From a checkpoint of a small transformer trained on Wikipedia.
Architecture: biases, tied embeddings.
Training: a variant of Muon for these matrices, 8678 steps.
MLP neurons of a small language model. Each row is named by its layer, matrix (up: input weights; down: output weights) and neuron, and shows model dimensions 80-143. Each number is 128 + 24 x the weight over its row's rms, rounded and kept within 0 to 255.
Before each neuron's rows, "fires on" lists the tokens most often at its 100 highest values on Wikipedia text that the model never trained on. A number after a token or word is its count.

fires on: "or" 16, "om" 11, "ip" 7, "ous" 7, "is" 7, "ition" 6
L9.up235 [106  97 168 138 120 128 116 146 135  67 150 125 145  98  88  82 111  88 116 117 124 118  96 126 126 165 150 140 104 145 140 104 134 123  99 113  96 127 116 123 158  83 124 110 124 156  95 137 150 132 170 118 146  86 114 108 121 118 146 158 121 129 119 111]
L9.down235 [124 146  84 114 154 154 138 121 128 144 112 151 124 129 192 173 142 106 103 104 119  90 146 170 148 104 168 148 112 125 148 143 112 112 104 112 123 128 145 145 180 115 135 101 116  90  86 139 187 131 172 125 122 108  94 118 102 102 121 150 118 116 136 138]

fires on: "[" 22, ".." 12, " [" 12, ".S" 12, " Rep" 8
L3.up200 [124 109 135  99 144 134 115 156 138 155 161 126 123  95 118 102 116 125 111 184  98 119  82 137 124 121 157 128 122  89 143 128 139 130 135 132 117 148 102 119 137 152 111 138 199 112 102 129 152 134  97 114 133 129 100 142 149 168 149 111  92 141 152 166]
L3.down200 [140 125 201 136 156 164 114 156 160  97 120  88 103  95 107  63 138 120 115 148 126 105 134 157 151 114 170 144 153 130 136 132 103 131 168  94 152 146 126 160  96 111  86 124 190 171  89 139 170 133  98 137 107 104 106  87 137 142 126 130 124 174 119 138]

fires on: "an" 89, "on" 9
L9.up91 [165 127 104  95 155 136 109  90 141 137 105 127 135 121 168 156  87 141  99 156 154 146  98 101 104  96 164  89 111 140 117 105 131 126 115 142  62 113 130 100  92 138 119 115 125 110 112  84  97 149  81 124 151 103 124 134 122 113 159 159 153 138 116 159]
L9.down91 [184 132  95 120 154 137 106 132 103 101 175 142 131 102 149 110 107 168 112 121 117 123 119 107 146 142 127 122 131 151 115  88 124 100 115 137 106 192 152 113 128 173 130 158 111 130 102 120 119 101  88 202 132 134 163 131 127 126 132 159 137 102 122 127]

fires on: "," 48, " a" 12, " /" 11, " " 10, "-" 4
L10.up365 [182 141 142 143 139 125 143 101 136  81  68 171 122 106  92 115 117 135 131 137 113 136 119  84 143 137 139 115 130  93  71 128 161 149 129 120 121 176 150 105  80 126 172 145 144 131 116 152 136 106  85 123 114 130 149 126 119 114 155 162 145 125 131 135]
L10.down365 [123 165 109  98 138 135 134 135 163 127 135  94 130 107 131 142 138 108 114 148 138  98 119 165  91 101 127 164 136 148 110 163 157 148  57  92 115 134 114 151 132 136 104 118 167  90 127 109 128  89 138 111 157 106 130 101 156 136 114 151 142 189 152 112]

fires on: " [" 24, "[" 22, "ely" 16, "(" 13, " ." 8, "'t" 7
L2.up176 [123 128 102 157 145 143 116 139 129 112 130  88 112  75  85 110  90 144 123 128 172 118 137 122 139  82 119 117 113 101 126 114 122 128 126 146 120 157 123  89 125 151 131 147 133 113 111 135 127 151  93 114 108 117 120 132 126 134 135 121 110 152 135 141]
L2.down176 [125 110 137 155 181 140 124 133 156 141 174 128 117 129  92 124 114 104  95 142 161 126 130  65 115 122 116 118 163 117 108 116 131 134 168 128 132  96 146  86  75 140 127 109 182 102 123  81 121 143  95 127 115 131 147 116 132 163 147 113  78 166 130 131]

fires on: " ne" 31, " [" 24, " e" 23, "[" 16, " help" 6
L3.up241 [127  95 136 157 142 150 111 142 153 176 135  95  90 109 132 114 104 137 117 164  88 158 140 120 148 130 170 132 146 116 139  89 144 112 137 136 154 114 120 129 108 124 113 114 146 103 104  83 122 137  68  85 114 140  99 153 134 117 104 143 108 139 135 170]
L3.down241 [127  97 155 152 159 163 129 148  91 147 155 150  95 156 114 119  76 122 116 156  91 110 131 102 128 142 116 149 155 159 124  74 116 113 144 142 144 159 151 127 119 146 100 108 125 112 136  97 145 148 132 131 114 178 107  94 119 140 139  76 141 145 145 134]

fires on: ")" 87, "an" 4
L6.up11 [125 122 155 109 164 151 125 100 139 139 137 122 144  98 161 161  89 119 130 154 124 117  92  98  90 126 141 119 123 119 145 140 162  99 124  95 126 143 110  96 145  97  90 146  91 120 117 106 133 106  95  77 142 164  92 167 112 127 175 178 136 136 136 136]
L6.down11 [ 98  83 122 152 108 121 135 116 130 116 111 134  73 144 132  98 120 154 123 124 164 153 133 148 107  92 117 161 176 156 140 129 115  88 139  96 130 183 103  90 106 111 156 149 137 122 134 151 150 113 103 135 145 117 155 156 128 128 155 109 159 128 148  90]

fires on: "," 45, " " 8, "il" 6, "ol" 6, "et" 6
L3.up390 [135 139 112 131 144 127 112 124 108  90 128 139 137 128  84  99 157 203 113 128 137 147 151 118 154 147 133  90 111  96 152 137 136 177 143 116 128 149 130  94 113 149 131 108 107 141 126 129 104  96  98 147 125 136 182 128 141 155 103 131  96 130  97  77]
L3.down390 [133 114  97  65 113 133 110 164 143 156 135 134 123 150  82 107 138 141 136 138 129 113 175 135 118 125 129 152 125 169 123  74 107 169  88 138 121 133 129 116 115 107 119 116 139  72 129 127 142 153  96 126 130 122  77 114 160 140 123 157 109  99  81 145]

fires on: "an" 86, "e" 4
L5.up353 [109 140  79 118 170 122 102 186 121 151 108  93 118 123  94 182 126 115  96 122 125 149  93 119  92 147 105  95 141 125 148 121 135 117 126 136 134 134 104 128 114 131 145 147 136 106  97 129 147 122  94 144 128 135 162 196 127  98 163 149 180 110 102 136]
L5.down353 [144 115 115 130 180 135 144 138 100 115 131 116 107 112  86 163  91 128 119 144 130 105 158 117 183 128 169 123  95 146 129  85 126 108 169 133  94 155 126  93 133 133 108 124 127 116 139  95 112 120 102 191 133 175 169 174 136 127 135 130 131 129 140 137]

fires on: "er" 30, "ar" 12, "on" 9, "ot" 9, " by" 5, "os" 5
L11.up481 [129 132 100  90 142 148  99 121 137 109 115 104 129 119 134 123 104 200 127 169 125 143 135 124 127 114 125 141 106 132 124 109 114 128 121 143 135 119 155 123  54 108 175 101 133 121 164 111 144  87  95 121  96 145 135 124 104 139 149 142 125 115 153  98]
L11.down481 [192 131 114 138 137 147 116 115 155 132 124 134 145 103 129 134 100 127 109 136 121 110 135 140 111 112 110 165 158 124 125 123 118  79 141 181 131 106 129 146 123 113 146 165 137 118 145 115 129 124  88 152 114  68 118 126 131 148 122 128 127 126  91 103]